MLP neurons of a small language model. Each row is named by its layer, matrix (down: output weights) and neuron, and shows model dimensions 16-143. Each number is 500 + 50 x the weight over its row's rms, rounded and kept within 0 to 999. Numbers have three digits each. A neuron's up and down rows have the sign that makes its largest values positive.
After each neuron's rows, "fires before" lists the tokens most often just after its 100 highest values on Wikipedia text that the model never trained on.

L13.down116:610546563540450516476462441506521479485500538513481542427499503541502394558454455507453463493441586488443534587615373479468472547529525462550507502563482495515582507580557555513468601479512509442468493404573460523508557493536431604557467448505555520517550513504539531469468399577489448515502608481465457533571529482501527509571567447543442515566428471427435543505509491564481519432489
fires before: " ", " of", "\n"

L11.down143:617422504513575431550538530463516460461468507493452487564514492583515578489506430493521494545411499424492509434458446529469477489476463528575453511431525474551528450548475454496470456455547547467430474622567453506458477542595450423555484523540483463484482490478588408491500526507356513467559488481519478453498501440523479561477514485460576568449573564432434444485536558431486474517438
fires before: ",", " ", ".", "2", "0"

L13.down371:435534586460368426459531473373579466597466464466465550432402460493536503546463476447400389495489530448478557426464459497548464440550509457449410472503625544480504592509484447611521540410526495557496460541434605458501496472624553573518603425416493419484581476598487511484506448469476578485449431513416522441480456467490405419457458512476474490554457519490516506490522541531450485409502
fires before: "0", "2", "3", "1"

L11.down838:517470544573479375489534529545519554515503500483499513473578542511472579380497577553480483479505520506519468568515464459464587423508456416477552564549548505559500375555453448461515553449570527478479460517583484442579484538450492498440481541510408502488493506521503498500470498561508552502511568426444544412484534487471490503583538439453485600498433479411438555455508601441472562514518
fires before: "0", " "

L13.down110:541523453496446535385531452575560525477604483486507471554579509521493592493481538557456570497492477472525590534478501487406558494449535509474493450542566495511540490496505420523557442492543503384442461437488525506511462531556603450506523454453480448519512463549453482579529503503543517476514526487506502436466560439438585485459514536551565439420503513539482602582483516520547483427477
fires before: "2", "1", "0", "9"

L7.down349:513584501554523531480582537573536370471490462464525533534508598390413479485567495456495489440445550446593524415576516531524521449443521511453519481451458526586529546483541520514431496456513420414460518547477529520528538539399630498523411426488406510466520618535531498626541445495447501509509416547436485527465518484475511547580525413442485506578483562558613517481488412530539501468532
fires before: " ", "\n", " |", "1"

L7.down887:528470451504514589509470469580435553504576510494464468502479552573422561471495507504544471525515509511467412492403517471555363488484524504482491625464481463558497523513469471543529468442497407560497431469517512434398546465488526515494463406464528535491440575534479461415567546508460472478488549367558486552570574503560519532489443504443476547450459421471502647503562365441466429450470
fires before: " ", "0", " (", " Goals"

L10.down704:515497502507493521533587582466476556538510532513527525515560414408458491567535550540494487464494534603523551480520525525470464440545471455485527520593529583476432498473500544393493418518461500488582445469485444471474451435571542557655468522520449445506416505442442486514492498572489459447463497585531446471564504499602501520525582506555460523480410518508523571530421664501459607495517
fires before: ",", " as", ".", " the"

L9.down320:544462541485446445511519568506539504553528494463424452529564470479453513471499578453492510453485433463527505495616477519578451538471567501525553534572513520474532531541476513476488547476510554497475463529525414476467488615444464469542526510531598452630442511528471482428566500456586449461526407408519518481462596485558567516486412474508556443549465521566549524386459540544483588535433
fires before: "\n", ".", ","

L10.down888:551407554484539511472464442474629478518561475530457488468545536454562431490518440484469601574451429396511552457491484427579544483523521467484495564496548523494493521518450497488529550494489459438348535448487501463386498382502471482372435514502537542440528502459443463455383514496409600437508500407471564555506463590425481577571447495475593533514451477477534550526467522471452584542543
fires before: "9", "1", "2", "0", "8"

L13.down709:493570507516474468470485481472503479461471493417460576512573526464441482490535542490573543524523504533540488515469446407413544452537524476488490485527550515535590502393489423470563417490514475478474522496512572641503520497417562458443585465549534429390454528441459489541501629523513555529462484522547479460488439506524587526549469496588544509545528508430529443527474455540500393433459
fires before: "5", "6", "0", "2"

L7.down943:544499543475530533467513433548504448554469547539496504503503520518498533488463523508465502441485429468488514470512471561506572526475334546564500426524527481451435439533533553502542443464496551517516474537437540444476548536478474485626481513450465519480489484561564505541519532542510459481556455502509438601547500576478485544416472504511475567464494490503455511488431550465550538471554
fires before: "\n"

L10.down745:505437528533384487450559523460482536536402547560526568481520457477468534571616511520492499518468575401546430517545471508482453530516503477523443494542498536456542585481605515477520498573507535442589488508440505535497494469554436507429511444484536449399563520495476483476510490484582498470418508535473446566495515595424457586540556479487523415708532476452471452452485527495545466568510
fires before: ",", " of", " in", " is", " at", " the"

L11.down8:558527471546389493425522433528499515473488591523523478450465485516511517508504421519472526506468482527511477513383498496521466532465518541468475510394581495533547482595455470558446509564510533494526461460421534524477526483494490506495499515514559452508549513466561514413525543543332456531477588514489524544542572496528531544457516459449467574508552521368426524487406527508491471458563
fires before: " the", " least", " "

L2.down558:521394523497577513443515540509437452470458491503550490509484507612496455411513461443558478497606541502489506540536495520523423602483463477479446534515462540512524547558471447513405454523484474486504501425467510446528477575506454506562550461500440450565484487421490445499445549397503464456476476501438491527441545479487456536475524509511553528456439588489524516553493542404454506548455
fires before: " ", " (", "7"

L3.down926:444540466476578683517477603585555559456509569463486549543510524506521456523497484429486537462514488562401511597553500470564494496587416452445499515455485556531509541400466528594493462531572442495443418491468566423464490464459615448438523537575458496492578523454530529533560484541532503508632536445486481541473500497601542411452497492457509535497532462488546588518523551472691566512451
fires before: "\n", " was", " is"

L13.down504:467445530446543588484484484521565559522504480475452515583471528422516451571530556498461593522459495509473487548500574430533572496499459417492501490491545547522573542427455514532501505526522537450482553585494492467506569528453457471553534479589487488480541529498498494426540545454541473511554568617489394477484610462474547466461553473597533483496531510393505554566465502569482526593544
fires before: "5", "8", "6", "0", "."

L13.down350:488532577544466480431506363428542527450523511499500529542522565491545545612401429577496634495498431600506522498499502508608512453565514396524416541410487526484494443452464384607477552527518574514471565461523471525538463480482482544466586502549457415506508483417486464479470513477546490474470404429444473375511487439534423449481515559540435503610542467508544516548497572547410593471463
fires before: "7", "0", "2", "3", "4", "1"

L9.down309:480624420511497435501507498578518497532561570434561511518528461486492541468575490475460432481489503549548551456482478429457445523509413471490496503507493502556504512400562486574564563484518579570431446526518453448525501454414551527484565490473370482513440588492540492512503563549404501445546480448554491441593432434478512529476385495497469448447468507473563460517535479503469595570606
fires before: "1", "2", "3", " |"

L11.down74:481519502505482601484494461495482568383560566394479443509495501591546564563529429524596582500466554496521575479405518546432474526505567514427600497505516497449558512519475512587610457515461510520521485541452544459509534493486550509438533448553505478462456501482528556450588514565424403529608471416510490526310463522544480497458495488558442508590478544418569469438568549467530550504550
fires before: "\n", " the", " The", " It", " A", " She"

L10.down488:547555576574525522468491479483411581486449602603465495590535531472501450468520479499510606461486477427603541500580495451481461551530472569457426473506512524501500468506520526452574482439424475493466509540486426469647638472414506491497495478456507495412532424504569497490481467457449508612474443585573567556480482540382540517499562399465375571520466486519488509513506475506482524485487
fires before: " ", " the"

L13.down586:494594499388557454475584470505435492514542434572500457590620538574503475471475494543541550438468465478420524456476517475467434502484533503503604432516536455431491492444482457494526474525442521452506545433519498601503501414435441516553608445540526416473550475467492521551586537520574519457596481526529450567520454477521465563559514428507488471542530586505524419512454431439461494535529
fires before: " a", " an", " the"

L10.down657:529431474574529459515563440537464441461517457492611502450490506433586469529442471514473568447523622549479466442447505488497480512529531527498525447523532457548448493466450436521505518556465496477506501494533552469565473575565479516558540557564557472507449467449400391456478610477489542486435548548502510433540425498531443367485441516459531589566517453481481432526489444516539476504562
fires before: "2", "9", "1"

L10.down666:535443475547466535517418457510501448378505528519559401570468473394390542543495566465435546541439522448555460459497407486464556436489562485550567520517494505510476418495481487549595464470508569444449510603479508502459514490500537536534529454519500451420646539526505463479521456500514547441523509487537407519563496461453504432536450468512515577441508481628401442488450488491555445464513
fires before: "0", "2", "1", "4", "5", "3"

L13.down963:459564440474471516592551494445524530506507401632487567560554523457397497524536501485435442526538536510442493544446466500476429462484502510410453629448541455516543522492531557525508370502505564546446536473494406390553507358490579529523500456513554494535440443451467587467517467486516391566482539586414499513440507559513506541428369576381515504487411506468530512470503481557507498475504
fires before: "3", "4"

L13.down1001:554515527467505516537506450452541483559475537498563438506509530466531480540525536513518473566446418498510503441555457539589516556562464450441580398426526599500476508551492577598486546484504443522431471469470579455559493485537516529402502505560469516485497458444530480516463483545431493526439523554470496458494509580515448528457575397437532516520546567427456480483552466503445528565473
fires before: " the", " season", " J", " l", " M", " m"

L13.down247:476552462493487420539413562465524461515535489501410560507533473497493566499480509491422438561620488456477533462537512484549449507444577449511390516443518468442467607541471511574556482399494540535546402468517495421553512496466451528557646459432499463480523540516457485462475534425495540455513528458442546516461496407591458499445520451422449528587410520583500509476494500456536599422496
fires before: "0", "1", "2", "3"

L13.down763:635568541522478460426495473459453534527516475412487528526529433587542507480527587473504517504527486517541478470644480468445577498481467569448522474533562530467501567447483463575628521486469502459503502530464551546494543550387511514537525426457505445454528449519444539434554402598445474446560521511455462543428515497494505492472499537592595478470578536525524502510438559455410417427592
fires before: "2", "1"

L10.down470:521517423494505513532509585497534584472501518461541658539536583520517465434468519491500586473459487509436458492511528530431396454470505513418447433536544583434561480511570527540466448505536461510485447541544521514492508460491515458454574414430446472523592490477576439473478495464472579508543400467501479469449501558573515508508524492467466486578473506470459509489433454546564539472550
fires before: " the", " a", " to"

L3.down540:472526631402526555539550455533484499487417520533422560479544509528462521591467528496482468465549427490380453486534440592546413570514401535512455452439476450560475563513479511485519519514535559501524500469456427482487463486428550475492535509543531474518529467490447431513588484491611558468562392576524502466478432546458508555510529499433518479502552502555521472467471433430578439536524
fires before: " a", " was", " is", "\n", " ", " an"

L11.down88:524432542539539524471546462529487504552470430655498588472491481596496548435465527508562523518477472494558510503477566481457529569549466479488470445529546605489531521534548456483490499412390554437532509436388481529541538604534551555460489422573492513537549428511471472547488452519533451439585480519491485446450444461455551557501488396618523465444449465508563391546602491570451613473509
fires before: " ", "1", "4", "2", "6"

L10.down94:514556521507536562472435556466462583494595516491511490555485503486404511472417500450413462482490365573516559463547503448514479521435441473534416480544520540567491492552534490523479542510349516502452500520497451438537479519525554527574570562433433427514584562529587506521514531465437491433469453527467461516507507550517497468369521513572463403487598469486574522568532468461539482441530
fires before: " ", " the", " January"

L12.down605:527496501436591544564495479407507538486460522484453424427517462435556426468607492512494541518490532627463533489479475523419459572421401479403477615574552495521502536436581523521499506481459454464552528526475473517581449478442542537455501497532508415500606519519520400545450497588502425525483513481499484655509607504508447451526460554468453600484432507531581440491480454483467554547533
fires before: ",", " ", " |"

L9.down106:513501539516537567475480533493472488452528494456441549550450540499561511525518495463473525482522474374506468444473440426441476508475446583496480561503534429430414560490572610534619429492445510512486518490438463462517506567510570561477472417555552487535559567594442480538592465534491545561478492453480421477484473522575583482497456457508448524491524533458436529439398414573529600485577
fires before: "1", " of", " to", "ing", "2"

L7.down658:545470456530483498498565441481495561502524593509459491621487479527461477530413507490505527474455459442482486493502537444546459508419421529520411538468414515468512419483475578530448552509509516490415497476604521489436641479565582491467496495443475522507438537506451442564418501567444541497571440515486587515545544608586455589546501506512390510532425512470512557549570415490488500455548
fires before: " ", " the", " his", " its", " a"

L10.down405:533490519549454482606441455453366485500494530550456477524482498491493580575470371524514565450487549517501480453421496505511516543446490452449474488464571558463527563568569449553465455483503521509551524532577578494505552559489456474627517487431511482481590489507516516477516503463524562482559514576525420419495490398392450402470532534605492462480490561537430448556443493429541499489631
fires before: "0", "8", "7", "4"

L7.down852:486555487489491553492518491479494523466489479536507439546523580537574460600555480518470397442385503513526533553505508534513462591503489551525487414521549474418465501518542541532383506472444526505503526587461451485527473545413615563590562499432568564477412493421447483444531445563475484424489497484481467574528469609483578559531472533479508560432434480487498565560466430571568512467440
fires before: "\n"

L11.down800:515439452513482576581537476468540511511462553502537469541565568461517448524515428577523424612452523405535433474528586608495537487533507469469447447508422505483525469583439453456470499519571522571504526457493508503558538534463587564614543460523545465466521464493520530507461495533603502526572504530499486531521497514498500531491533472464460561518431478534459642466543591531442633512493
fires before: ".", ",", " and", " of", " from"

L13.down65:549424483511426542548427463494510587505521476506503365478598455399530553441432447496581453504414500449527471490527525497567491418588489544457457531583538513519463496477532465557492494499486455532550541508490514525522483509537436531457552460446443271538504464459499464579475542491472545462604482463453518521477463450505500396514448517446488482444639395453515534569512426555544582463479
fires before: "1", "2"

L7.down274:552548506499528509443546514429540495570526524479416482552468420560452503475485548532559555478462582428527526492406446487468440531522538525495534545487635561521554552423501499529562510480541510435498526472608503437491475395436437535518643561420464459557484541547480453538572442476500591503519532479441567499436560437446424479487541529542523445491541558474506536559538489451532473423502
fires before: " ", "2", "us"

L12.down527:464475495476445391522501515613553501509493383476481527590446587481522484470399488561431482496479504506459520490459493485567467512526531518522481501597509519544504572521496388462419511471485479476451470561480504540586558480519517530487445504613510414502543525538429452439517393483552518545470471568495522488456538512473565453554525491518414514542547479439546484510516543510545518519556
fires before: " ", " the", " May", " October"

L12.down852:499452404475516405453468492405533416458562450521491481476524472535546534480522435428481460468496419570502522525464539573430453452614516473539400546461446508468583501488561512482447509517537548454467507448545479463496496507513511488449571540493537494455514480504429464460449484451557432504523413462402494532476521414507434507516444557505529504545535361467474494551562476414540565500497
fires before: "1", "0", "2", "3", "4", " "

L13.down198:491479483573543486474450569499433442431498496408460546587548579488436466465529458413486490573512448567551535401470516566449480542560435503556500480506508479494509468498598538521519426594479506494499530526480491532461540555395439489517476605563519532547642424422510470496494565525481470425474476503491445436475576513569476510504466462496521577575506489473500453562455537544498474545501
fires before: "2", "0", "1", "5", "4", "3"

L2.down904:615538404539572518530425460434522553487488485421534513593489474525547460450551457466478528514476596511470488525562489506535543421427462489501494497477448444498479439517439415522509483492486537508466431470506475530528539467414575505499586590504488587486562468575463507512534453450475528452545522495459489525519526427544479457465515537543445570606508524473559496472507539552500501484494
fires before: "\n", "-", ","

L9.down859:601537475511602503597463487438504467469453626455486494549479465553497464483466487430453475465551507455506451515425531587505467492509526521520497534445543502468507528518491479442439472535470461452486501466519575457499537506476487495455505609493526494420515552518553494475637494396522462482471406560557565495579459478551485503479515571471580513505441460439544502517479441518488546434467
fires before: " ", "0", " at"

L2.down409:506581506458430517504534521542431587511530467556444557613446456491445481544426490565554510419549501470500477436536536498513488470590503582545532475541554471493536507434481568507508495574445441425513525531479434458475447497484538495574552510543561502553542481519597508560396451451455492526521494479418517508511564481521484500565571470552488580501490500531452510465487390494440534492461
fires before: "0", "4", "3", "6", "1", "2"

L10.down777:554479504459502579525535465494387557515550594548565470480483566560490530562512486586556444521516443481403494477494478476456478530551482521564514493498531531585524531568427372532482610518505459464468495604581449451508589492521519531464444503505484467383523460398484562469502552456442453539428565450607474458415437547457449609508439472581470572483464467499483511411548474577435528483585
fires before: " (", ")", " ", " Goals"

L13.down457:535605496542444551483400543500624450501531448524488506651547493527421496534464478450459551514537476462447516464463534310526567441471500472519503522466519542451434506542537473527481554549450494422536503501500579528422507454435536605487491538501552497546449509499482519479509493530529590440573516610476529604563537511438546482568568517429472512508528540531536472504452518498480509474475
fires before: "0", "1", "2"

L9.down174:586457386449516474589547595481470457597482552547521592616544462419537490509509524515461486517555578484508492528560502437490478487490493522519457456479461551480550450497392573544472484532451446470471496447467531463546546533459377452498557479432465478528519522517452471444532566460545526583470520380520472498554470471438556477482558445472428533603475546444549424473512558551487544468489
fires before: "s", " a", " is", " the"

L2.down504:496441468534500482432428500493499495517490645409423446537490522448402449575485530522447496498543582437462478493491489508491495568472524499509479545526464475533548402567581580486496523403570463528517406475437487459503510459550503477385545543547415458492479429523555473417552519398573476545541441543524525521560562530462507535468413527507493494469517418472493437455538433519408349582498
fires before: ",", "0", " |", ":", ")", "."

L10.down137:476500480521484468591461572459517504526472603433516513533545555463455513517468540494581406481519490471505514559511441568516505574517517521481528550506502441498445458529446438490461537525559468398535490489500558471516533522475550529405563586472373531579476421450454500531488509507582505548488523452548483511444446489626515538438418534553510518543583485479645476531497556628490524567543
fires before: " |", " (", "%", "4", ")"

L10.down661:570546449523431444444489522481433521416466535465514459459559548445440492454414463551497509538471475461452488519567523467354529630414492536408534471450526500449527423518460420533524589501503514526523531456496492461537505535488465458549474548505627500428566481519445452492547485513417504506474529446533506500433531483533500494471537439530475407535498503551449552592462432616514493487557
fires before: "0", "2", "1", "9"

L12.down835:425510460568510506388501453426471518542436531579498591488522498500488497456506454497607532506532454552541481474510516547493476553495584523594552484509596534524499592423473503517467555486481472505458505470407541448527441520545474526483411441508551417520504471524443553577414531516530450505403516594508395479472482483548558482479423428527428517430542452529470477506384422497522557376541
fires before: "0", "9", "2", "1"

L13.down14:487429455508404524488465576490557526464547510525531498482516519521619496453497427541457480377587510495472529571476519487598560473543576566477551438468512463458465568529556471562529474550420521514468470480490471531480542577551622426486518591572545420426489498512554464570562469502441509556578573460434527484561507477461501488553539491527507544476549521575492551503556480533525483444445
fires before: "9", " "

L7.down768:447537506503517500616476542462512534530526458423524499459454601461436445531492525449508436473576513416478529425523562451437484411543574564504520524509413452425413570617562541564459504525515489439499464406451456508505492549447530537503506529494436517564511473508411505557526482448485506572493411507453497486482551511533565440455455513481461493524381570447568438501447575515525527492453
fires before: " ", "3", " Team", "1", " Candidate", "4"

L12.down691:570467482529429525478475570553462474517458503583489582517493629532429545580452512541478484482515576496487452560390495549560551385394479554505546443544544531488487495499474516508529542483447591499558508440503474351539556437456494501511472497520521503450535515530416496484464523447495524548606451470519509502508435458368521411526510557470530449521567467491461543372492539453441464522460
fires before: "1", "2"

L11.down511:478635417456443524408590501368473514546540392412554462483503443535546466475540541464381470500471465445448570552553518490485468419556545517537449529482488456442523560514417538520475507559563545573456534496448522558559547564482493507416580550472566487429562528551483461501527537468480482408449438431472460498489583502492492456475610545478581467491482481644510440555499487523482520534501
fires before: " of", " as", " to", " was"

L3.down990:554507439516473599494499444490561499535448454531464492454514408333504495575529475541564531468535521424541526482583586506442436460505513576511506497411492490545549504521463592457529519554512416467520440509532556508460509484478490520492474542586550507493524496549473443420499543525432477431517477491465550471557585406575464501529556560527591473515565478461467433518462433515504553489477
fires before: " ", ",", "2", "1", "an"

L12.down396:422532469525457539487487514421468544526530514468489539471454533513550550452562389613572502502519440462549490562552503414531464585508477435417562499553493556516388506512446432393472404618486496490574537622481494464433515491401481601511473484531489531527407541541479509500548552506546491543569491501469479446441650563456514519450535474520543501549464455588546553404563422429503446500509
fires before: " |", ".", "1", " -"

L10.down735:446427497515509511477533510504505450572489534406509510531461453577483567524467496567432515488544519414542503509593561481465526425495412480534517609500452492527493453527481572539540430550494572516484487464538561530549485435541563527436513499397497591537530511507527476477539548510447520459547376470548387544437466474490501607469427441459416491533463440466526470494466606491602585583435
fires before: "2", "1", ",", "4", " "

L13.down497:477523572524518493519465587556414516503564576494476529555512498444462465605466488563558520500488553633548588532537536513482503408489539516432545380507530499429544507474575451463573549560509541508472493552492480452522509459449482445459451475534572427522557405568560586494410501611441452598437496514404528410450484514475468518475522475463438347560436532495388495482499420549437519445515
fires before: "1", "2", "3", "4", "0"

L12.down46:521575369509490622418497555581526504490510429494494529496406574562520391487476550503486493584509525508529531538555461459475473566551478577440437513556492451450513486506528551553453489466494498522506464440508496548500687407526513556572479482482425545475527516514431417600522439491513444477487436516545529571503424538582533449476449549547506531448485542612526504462534417478503426392447
fires before: " ", " was"

L13.down926:452526475402576421534488525412539492449486379462390506527502461436484426549452428628540475528508403495562478478537480463443517636563466464502506587564566415536497604485629542551424546502507535452556551475526486345536518441490468578519518491472419569585520512465446502505499569639573536517501502515530470585447525519556521520459583432552490539415549464538524562397531491488458518430446
fires before: " ", "\n"

L11.down361:450501458523600505534587504464520550503554508457435626520503507536579457564417492378519519414493503501537561465439480557555541516539560507567514570522526574471450510412411536447479500452458469557460498508472532410481537526484583547464480519530493442492426466402584509521521446529545467566434502450537518384429551445462481439533623418445502496477565428426448543548478424478480515542516
fires before: "N", ":", " the", "5"

L13.down1000:409496445456503455467449522480473484547577556468465548498497446474449556630531573595543517535554386537414364524477536429550455443482506468554548465505509583506494443492484489499468512474432501562590482490439638450472482571463488522511556533502404461502522495497564517446595430501458554502568442496510435489521357512412517525553516585469489464506353501375503479560531535585493495492505
fires before: "1", "ho", "ur", "min", "ile", "ley"

L13.down627:586475583597449583504540555482463445441487587483539487471503464528451562549491480526486498432523578507528534506416468424461481501440499551502533506485576537521489500546473460609563502468485518464541649461590452492624547577456506616567515527518460431445520534591531478444554546439508462521487561485524533612554539510430452460542520534422403545437534556487532562492455451461498441510491
fires before: " ", "1"

L2.down287:449479480376492448514523564452486470463540615560530583499475444584428459502541574411505487454485594457472511551508458491479450553512603415511506636616501527546536549421464591470584508499465479499512544482532620521481523478451528495565494454475512497494511582476432570487433477489555523528441562423521469542467474516434435506490512505495532473456581455467437537519499545556468455521498
fires before: "N", " /", "W", "E", "5"

L11.down111:429485445445523457414509608470554564537507543441437455514465495554474468514570511515479591522523481530469530535559513441470543478556439495431492537484559485597481441445645442476504589539588461509526465421492410560475546482551506461486502461493554511486546400534541451438422556547465485464453500540459505494456540512516491541464495434502542425486600455384452475528561472456515531514521
fires before: "2", "1", "0", " "

L7.down632:508590555468541492465481562521471540541402453594549488581528532480484471491566505543407560586465470422433470517486460443570459544493464448489514514488468481514509600519403506500472471415482554455404475499505491508475563468516543547526497531520491539553472521560549494558542500555505645482529498410457494541546551523537440526479425473484497390510507500553543469519493461502502425578537
fires before: "\n"

L10.down923:525476545525492522586503515459496555487494541449531533599531472526465442416401486534494410509520490496475508506486490524572398584476600429490464478507548559510491529445557484491478410546433455516479534488453502520498498497558509400521601601504491368534460456496532449534532445533502525458532446510470468579460490535491513409529557591551586519521583486523566538528550489525491547466453
fires before: " the", " ", " a"

L12.down885:468653537509518465568458518525460481504533494541431516464516477456423458516550497496513554483543605569458498596491497437440490456565440532414472540533396526494551545528647475450464499399432510517404515486418453541418459480453438556553462493506450483423540590447445387479512491522496485567505475487550445520449575522471452503480454541464573539469525565542466474451485452511524465524517
fires before: " "

L10.down354:485518464489477586551452565385543555431423493477560604520421448536470499550479419470508633441486537583491526399464495498521464477421585492575541524605473521470445457448517535428467555439487589430500529526564547540576582496499606445498472442488521512471565527493463569542465561548520469502440557552559460478505425418467528405588543513500446493462496432462483490502492508415406468486511
fires before: "2", "1", "0", "9"

L7.down851:496591520531520483557563536463425586518569460558485539509447564465573455454537397459479464526482458391450435515563551443501462533521612516491502429545422428468565555546546520541515523494522511555572472497520485583494538402493534487478518499448531501476565490495474558455529498444496537486464453511551473632610497534494490544474458474553522505582358485567491434488459391573536479431529
fires before: " was", " is", "'"

L12.down810:525544514507493401518413464482512468577531465446526501502495500498477549544614566491523438512573575388530524496479433484600465439526601415557483475371499484525572587534483526477486486459536548404466527577593418484454562518515498566517501440461451420542511510498406523519432527463425546445429443444541555428488543518556435519506492593497424543493434505547471454416435462474573468487522
fires before: "0", "2", "3", "1", "6", "5"

L13.down287:519473443528521464410491487504563562482616500528507539630492484600544555574522464541473508452522580553467482469400490557448465587575574454564499562435437536440527598547407427511523505445458551578497406504551532603491427549461492539595534521557403440584529473376466503373490432494521536528513530491527457494498501444467440519507420466515562516505480486596460461550543436513470531497427
fires before: "4", "2", "3", "5", "1"

L13.down427:344486497524467610489503588532466573499543544507463546497411497541520579471493533480516450477493500547515425602407478482439487531447534524475418465487462446505374422532577483463491541437461463537499488503596490488437449501461488485577402402554429503463509493527444500447576568483471514451495585498456494433538496493415429500449526547570444484533479481621544566500488444536473440543491
fires before: " |", ")", ",", "1", "–", " ("

L11.down301:484510463490542498400485523468486577479435555514500467483524560451560521466414429461497482532460484522454514496534517421559632566475520500532477459615517497527457428477541461533496446488520495464484510521555392492562529402526519503375413506535639475473450401522495573539505596576539443537523596574498525573547477548471583531474397435497492410472506546455527538556455429589506596517477
fires before: "9", "2", "8", "7", "1"

L2.down815:571534481530480517540432487454424566504446441511518448643450432441476498459491567470476486518482458472502514556574501583413462452422468494505498550473498505508473482458498476468456567506546555487472368529525449446446485533542500495473562537455559511505434576489552539450571526495477512470481523518519520539495531461536529583454432494497407453481500445475528588451483376522454537517534
fires before: "-", "\n", "b"

L9.down276:551556468468551469507510459491554532355510573455423446497448510517484440484452458516518478457612497498456565487450517532541436432513478511445458566443526605510597480583564632526504456475543441519457478479504437524462599402515557528516558538476429459576544567453501581538503483591530519518551529529513545471554553516567423525606501514494476512480485438383460443506503446479399527454559
fires before: " the", " ", " a", " his"

L10.down783:511425424439490498532436410411551533515457577481521551514477533493560560554533439469479479411544469555403467494572645519407405455386491619450509452529527555441539486493457492483475539472543446484588464478535423504539510530480533510512466535470464411492504483522409486581474480528439490506540476518468498450476513519492500480460572490494548555578558484456573553515543446489604504488532
fires before: " the", " ", " his", " World"